From a checkpoint of a small transformer trained on Wikipedia.
Architecture: LayerNorm before each block, learned positions, biases.
MLP neurons of a small language model. Each row is named by its layer, matrix (up: input weights) and neuron, and shows model dimensions 0-159. Each number is 128 + 32 x the weight over its row's rms, rounded and kept within 0 to 255. Numbers have three digits each.
A block is one neuron, or neurons of one layer that tend to fire together. After each block is what it responds to, as a language model described it from the Wikipedia text at the highest values.

L5.up143:140163088180100133141146174080101112111201141166111080144111126082110135124122124156080197119143127124129102058152112135142090128114104128157112173168119077127146078149134158083175151119104127109169172161129117146114162127181131136159121122166103085110127202136124126124067126108113138123126136118133052161141092098117154184127111136104132150120164123147099116141143129126141068162164130125169106106173104080136179148154127136154115101125117213147170165032165136112139186145065102
L5.up257:052177102107159100152121073092128185151136116144114082097186157194107114165090146164106097107164154093102137154157068150122129109154097142165052134110160147167138113083164141119155109072071086142153140147130135160156202122096082124092096111128130132142162134156170106105116126108105132132158143035163087124147166126115133150119125180122154172091144139122148089188092137124124172166167132151148173131078060161113129093100096166099127097110129077181178123161132134121129143122138122
L5.up716:064126144165152148101162180094115124117126138128054059201171144096138142151132134170138111180178108161143178098142066139117056161153089182139133139142103181155090115143134129099105159126099159174139114103176112082092117118117177130069163121122177106115117095104126088126123047128141132173168124110132114138154141144124119075068115164146096156201028170178123106103169148111152095194144149049172144173175133124112104122162172179061080092106125127108142154118121145153124124147138194
L5.up1160:072080168169106109179132169170159133124103140160094146070152121065119101160146175130151133049076110088188093174169135116110098142081143142136106167143128162172060167111142123141112104131135184091121079140159093204164129171146162202095122126090103147128141165099142114187172129140109102119126101100071134093137109121089140104143127147135086125179161091141148097110176137153146100156104169107123102133105113112099105160146138182112113185142094157076101102072115114122138176172121123
Word-final suffix pieces. Final pieces that complete a word split into several tokens, mostly endings like -ed, -ing, -ine, -ure: comb-ined, fail-ed, Vik-ing, Toron-to.

L5.up61:153100139135113109108111110127115134129125154128151101122193164123121128119121116150134190152150127144091182072168204123142157140208103129099101043115140151159178200154190151103190128112095106122146170127132120174132092118126138127169157026136075090082156132147149086106140118068102165159118104125096108159124162118177092117111091163184174127130098112135109094117029112136129124118116105169077154117105185109124086103107162142188190170076090099100176141126106150174104102094153146
L5.up254:095099165160118120148176184146159147116115094178102050093151133124141091109163062123094098147145122112118146122153189092127171150099165179152130159123130180167137129104113061141124145180148164148080072109149087116084169149119090170173101074105133115100111153153106163168061119060179195106143118143137141140129135128094092156207149124113115140091143144151144179087125138148143095122069122190119165103069104155097123154168166075152102108085149133121121132073094158103096083165150110
L5.up369:167110072175154101135113132168143164091147126137148127111070104135058116105085144095075135182135108124105095185165088129136125109074109084119037173115077139149104147111065108075081100132049135177095080154163120092131152151144083129145130151123080185132126075129126128136145137096119125104150115174174101118077103101104114140137177150214061163142118171127154090144115105163147164137212163102144131114142123147126123154136169177131071098073158130100061126108115124151099145105129137
L5.up983:173112114205090119097125122111080158110191133144166118151078124166125124090113085153073143112157102113190113098140211107140137105158128131114087134101119151145084140142141143122169095109096138096103143130138085162110125118096160163167126120180130125137148118107118118116119115099139135142082123149134132099092112088164048143108182147120125128099102173165139144127111104129136130205163139094081211107151169130125116093122162111146128111179187119114140110096087184134085102143158155
Table column separators. Pipe separators in flattened wiki tables right after a numeric cell in a run of stats, as in "19 | +1", "4 | .800", "25–20 | ".

L6.up87:146188139125103133118156186092118132069148144215150106130180084097132114161112192096118115101077168142123163136088134084167140170106155119135141157063112169130142155172075086150125130127153086145133103118129135146183128110164145134159140065138124154087156167156156119116145192073111132138154086192113176131116102145155074134131145131125045163119145137063191089119048158124138187162114126146109101086139095142175152112185164212070212125127146158097084235044088173141111119104151130
L6.up208:140185128125116085215120134140110179105114170118212126152139088139078126169140117098157122147195099088161100108093128129131196093122081072100162150157150147101127087060101099088069206119084149116127175115158226135093138156178114127083105122125096136130125134158151195108089113082154146121180106160097158144154117150128084173140163138106136107137131090106175106116113149104113117137124080167132101154101172153130098132135163121060166131157154170113114154099108118195082162108153143
L6.up718:115086117175129106129163126144078070100124080204116128140126131154073100118196134146143084130204101087099141116072134078148094128127138122106191179157117174108120187093111152184108132175127195114133099086119130117095156085162117119088128089170122095126168099106130141080109129117085068114127104168156155163148118112115144140106126163132145148119136105119115162171125133114151116138143175134120138106085097184197061141154144151088138131106086144107135133126136065076150105139099132
L6.up795:102122208128143138125154113110129133129155115150084114131080146126167135133124109115130124164148121079116148095080127146114115089137140084055088063125122128160218113125181054120136179099125173182119137148144166114057130184142149160145153103167120112106117165075139118154072075149138115092191109144164093148077087076145110127120104191132105137130072160107152106096119128164139119143133154130085143162122143109224125134144118065097125117157106119114161107157176075128146122075152177
Stats table separators. Pipe or semicolon separators in numeric tables, especially after a number partway through a row, e.g. football appearance/goal stats and league tables.

L8.up962:137096143121141103114106168131208145115122119140098182197170096123120190154079066138097161057089144135157112197134127097132100102088131178174132086127131147164140163124096151150100118116121069157112120122082098139112159150170189129105116119190113100153127108138081106121160081073120169106110113111125119111135068155150095179099131120124121100151148141074117162155104071114156155162086150083087196155123177122103102191122128089138170142166131138163112134191145169125150112170086124
Adjective stems. Fires on adjective roots or word pieces describing size, degree or quality, often before suffixes like -est, -er or -ly, such as larg(est), main(ly), weak, l(ower).

L6.up200:085133115099148179106094116122109179119191121078074100180136152124164109127119091119157136147092093141077104069149075101131087041180100165118104130163146125187183117125149128102178071104075180166117091169160151142140075105113119172069139142105126170179127174195128180161087125155124108096181146155155147126130095144139126198114102151116096169158164135138141141084107154150143191086099167079152102134167128116140143128116164166118112109070108128155218143149129145132077153085131144
L6.up392:097136186145131106163158079087070128104151164179090126101119084096158090114097113197120187131059128156089140053130141148109084134152122173061081155170110119130155155094142145104147060143127109123161089138101142137132113123102194005187128161203122170172138212155117174153177122107109121136129143149152114087130105068175137183102110142160120105146137170188162164113124169121117144067097170154175168151125097121125028081113163121114114154155106115131143137124150102089146157087149124
L6.up1012:111126128113184077124130143104121135112190099113097154137130191137130131074135076086119146139111153140123136115156107128124147091113046155202084132155079117070185152064092096131086126123176147148109127157130064162160145129136136094118135124118107114166085102111168106172091158087136156080081099121112144088090175151148157149117101116057063135145157141192121167124133174127124113118180146143122148114141032158167141144078137121149149087105087180100106150118109188112157108125149147
L6.up1035:087063132105076076171099155133051161093115145098101128137102130078091161097168175153139132114069118143087116114137101153170140153164115137127198078153126152088101126182135116121149073159171148152135047202154127124126137149127110087098103127079130115192131119133098132109132059127154164143121188172071141093132113104152059197138099167111170190110127168151094091137080177139127136048104226137128145117099125145080112126093098143164155142144128132158136151138178150134146142096137087
Place-name final pieces. Final subword token that completes a multi-piece proper name, mostly cities and states, such as Wyom-ing, Mosc-ow, Illino-is, New York; occasionally personal names like Robin-son.

L6.up671:123111101115184096127149172116070123143185117151110107147157188133133154032144106187128124083118087134148172128146138194096084129069079134164095093105079079103103163085099099087141075087156179143138110172130125125133110110162130109093112130149117165133111145147120081162112132131114149172109087107113154130140094123169116133138099102121088131161178125150133117046146163150104084117100129181154141166170086137167119135133170128188158139101115109159156127145104183125103109113124105
L6.up675:069134160137135157071133131129111150129124166135059173128097135154095075112138095143163156158135101130114094116148121125139086096158095150163117093127077201146132147083080116164127152132067111036179133122103098157078117111101143120118149109143146129163183123161198119131104120154113147068174183180145126124092213126100163097171138148066167171182142123071136147152127113126127092132111128155129106153091136126123078083119195097156128109067189196126154136125109090154121170109116133
L6.up847:119152159149171123153143139068103097102176092119241093107116157058132109162110122092176132188134108114119113126135123083208138090168138191136116135117086118118112109172149099161150098109071153147105179174116124116116159102153102099129133086115111150106072140093159113143141152171126133087122158154107136106153152168191178140152080154095097192152138066146068112100070128127174134137109167104085147068129165172194099111096135176194113166197149084087088075101085082141104204067104106
L6.up1167:081103183098143117130165127143060162136148122153108141124188161139092186126151074088119103152160136122099114094137130125107098100090093108111098066104138073095124096110127125135158116120165197150115166109116109105165116117182145120101155166163092100147100123194169126166147121174175077109128098188152158129180157095150132178150130098151166153118146168176105193106118135173073119100164143085145187108121073101160101158159138100125117122141107157159154139076104102145138115130147117
Place-name final pieces. Closing word piece of multi-token place names (Connectic-ut, Tex-as, Vancou-ver, Mosc-ow), plus paragraph-ending periods followed by a line break.

L8.up985:141111146071141204169175098084088114152150121131094146146087108094098152108144109130124137152124170105135147137069092110135150092161124189161096101116139078114138164127117148156141138236144051114159126094091141077103139108127094155117117136073108152151077137068151113110148108219077166114063156127105144156107153117199144140137125144166134112121068114150172158082120102154150102144187182091094070102133140120142131088074200140132022067133111122114125165167058145114113160167122147
Ordinals and name continuations. Ordinal suffixes and words (9th, 2nd, first), the space after a month name before the day, and second pieces of first names (J-ames, N-ath-an).

L6.up162:091093148124127206164105122119170144159118123180113128093189110110119152085174132154192166161126089106107095136128126122098119160075113174130088129190165115131106119117112111059151083167105114121118141151127142182110142217093164139092149114072046153152120144080111111074118158128127084130123118147133143088132157121088102174132096193109112125092128121174167106144106159113136213167137171103182126126118154148144123166156161143069148074104143128127082125120186104160218123225167125
L6.up329:103164107108078148144134173121168140178141127099111078117171150098123099099149146109177141124101153129151103162108169177154161130108110098150088116104150101104094084080094109159155136119110072143134172105091052144110140100180140162139106191112103126189092172125131144126105194109129061115132111100101133123127156159077150189088164112156115130077166167060153167156110125122154133126116092062120112155114167141104148070129153152184086094087150192119094106115091113080138156141182146
L6.up408:125121163109045113126167161167114128145114156156125132137210105093112100123142089163082144106120104106150117078164162138118149105122153102126143172137149084151070158053104163109120121110140133142111135154118136145153145134131127201108082129096131152135104108173178186143143171137099098179146117127151117188110142152136130140123143078113170139137171098100150147092116159110158079156132080100144198090136122165127092135139123131132087049138085149049093076167092108141130122146159058
L6.up1026:125084238164104122131161122126132177099081114128126127094086088122143129119108179127113111112094076057092074144164087098182131107105083106123164100157092142200157212162109109137170095106138147136167111127114114143130124081174163084122064170129135168189127214149115144039186171158163134124148140160121130112148167133094055157103109106144125151112105187145154088071097187133157157152164096137169143152166084155104155037087100188143092144130163141101130128109143109118142076180151083
Prenominal modifier completion. Ends of adjectives, quantifiers, or "of" in "number of" that open a noun phrase, e.g. large-scale, lower court, several, family of.

L5.up526:089122108107085059178099134172146125048118120143159127149133062169104100083116161174140077126132099129135107082095104133158152127066122181189167151162141120149111217114147152121166123093129112116152140117136121133139184160184119091123103100094119109147139107082118194112203145117148167166100137105084127106092139083127160182104091085114146070103175151088140178099066161119142131101196096057079162163160196110080109210135199069153115115166187140073125138114141124148146131132110147
L5.up621:024189183163117139157075181148139123140091079173136166121168117137093117092145114146160102071086108081100139154120122101119156102120114109185095136161169136170101187137077138110131128105106171126079136116122104157097129152119193147113121112106178158069151090090181141115174167093092128115130109178096132144161128101151140193083109082130154155154104107128178125142111138168123182192172132067120176126142150113123143149106157119110085071136122131096090102123085110085168152142129119
L5.up1032:093151201127121120136166139140141082146154124083154148129151124122097145124120145144135158181071115087170101127146113070083136139129118112148150107103116143107116118120109133136082089162045141145139116120136101128071143087063142172128081154120119117160131179071095217137157162126146118111112048120140157161109182072122130134087085134140148127111134181096162190152182206090198093151153118080164123087120176154159098202146131124143095131143127153099154133096138221142141103113069132
L5.up1166:083145171130113099159115136161155153163112116162120148131203123111132143110138140132176140164070068136117119099127137165126195118146147101173109112105120148160062195130133159158121085116080113090078131074155136161194116142092194171072123070127121145163203114129135118093147151108090081103142143131114134125100119101130031134128124086157150137121164142095132165149174169140151113164150159112110108196132158172153165098140122113190138144148177140146130130143091109174144148099185109
Adjective/adverb word endings. Final word pieces completing adjectives, comparatives and adverb stems split mid-word, such as gre-ater, str-ong, sl-ight(ly), reluct-ant(ly).

L5.up720:145144168153147046178109047152205099126132099168106100163112166164141146156124087069115138080167123149105153100130158137097111123162078146107132072163081113166099120126132159141114159148149075095137161088181115087079111102124116174149052078057156080144180172125148168141153117114173126134135103097117195126137106110068169107129122162121158152145159137129128135127121153155192102127110106074105163154088122093129071137100108157136154095154112107127162180130107144129149134151111207
L5.up724:135164188154165142132132123111099108165131153109153093131095102119112123109073137136163137068118128076155138124160145108099100116154096175133059149147137148127099147142081148106104158139111125101138169094141138114136151105134126144116076070129138094167109152168080160119122133123116074150038112139210077132121149152140109074101155170155136211102057134127144121126098136106136094103201179120133091203161113121122121098129138130127203148130138121135116155123116147125152131145075095
L5.up734:152166152126158082129129182195107115126138120126143074093079140170103169139067112101075172104184115153111116119131091152139095125128180146140178090171121094175177131161154142113168102199147148089138049147114128102162095120133077152106114146060107143051137192103132058171106153088137111147141087132090076159138095104140117126109101094154186101142116146121159133173091223107090112132105202113147100083114061129110108183120111143129133146138089127107139080152125126154118097154134101
L5.up1131:147078150158164109160110120157115141093071160101133121134137102119161101150123135133140143145121102105120150208153122101126110149174071129159087138110135099121111113149113089192152105191130119124165106164083127080117140126183118157118144144124099074128030133139143103172143116105178101132132112104159191140128179136155149106112118146109094159101161086101156130189100177162074170115142132114113179087118120100144114194120183152125162163098146110106108140134097153133110098182199150
Ordinal number suffixes. Fires on word-final pieces that complete ordinals, spelled or numeric, such as Fourteent-h, 10-th, 662-nd, Th-ird, Sec-ond. It also fires weakly on mid-word fragments of names and other words.

L8.up533:088157087142077178109153119166083094142154159144112081070129167151090149152125145132195163141130121107142150079155143088092047125132144161105124093076125128125156070135161121175158132126102100126073146161093140155136163125145093122090115134151165127167114127121138151087130084213122132126127172110142094123174178105125164109118122165136086157146189130072113130145118175096095095118162167140130097132111159145193098112122165127131105116103164071108128134103084137207072149093038114
Verb inflection suffixes. Inflectional endings -ing, -ed, -s, -ated that complete a verb split into word pieces, usually followed by an object or preposition, e.g. keep|ing, articul|ated, support|s.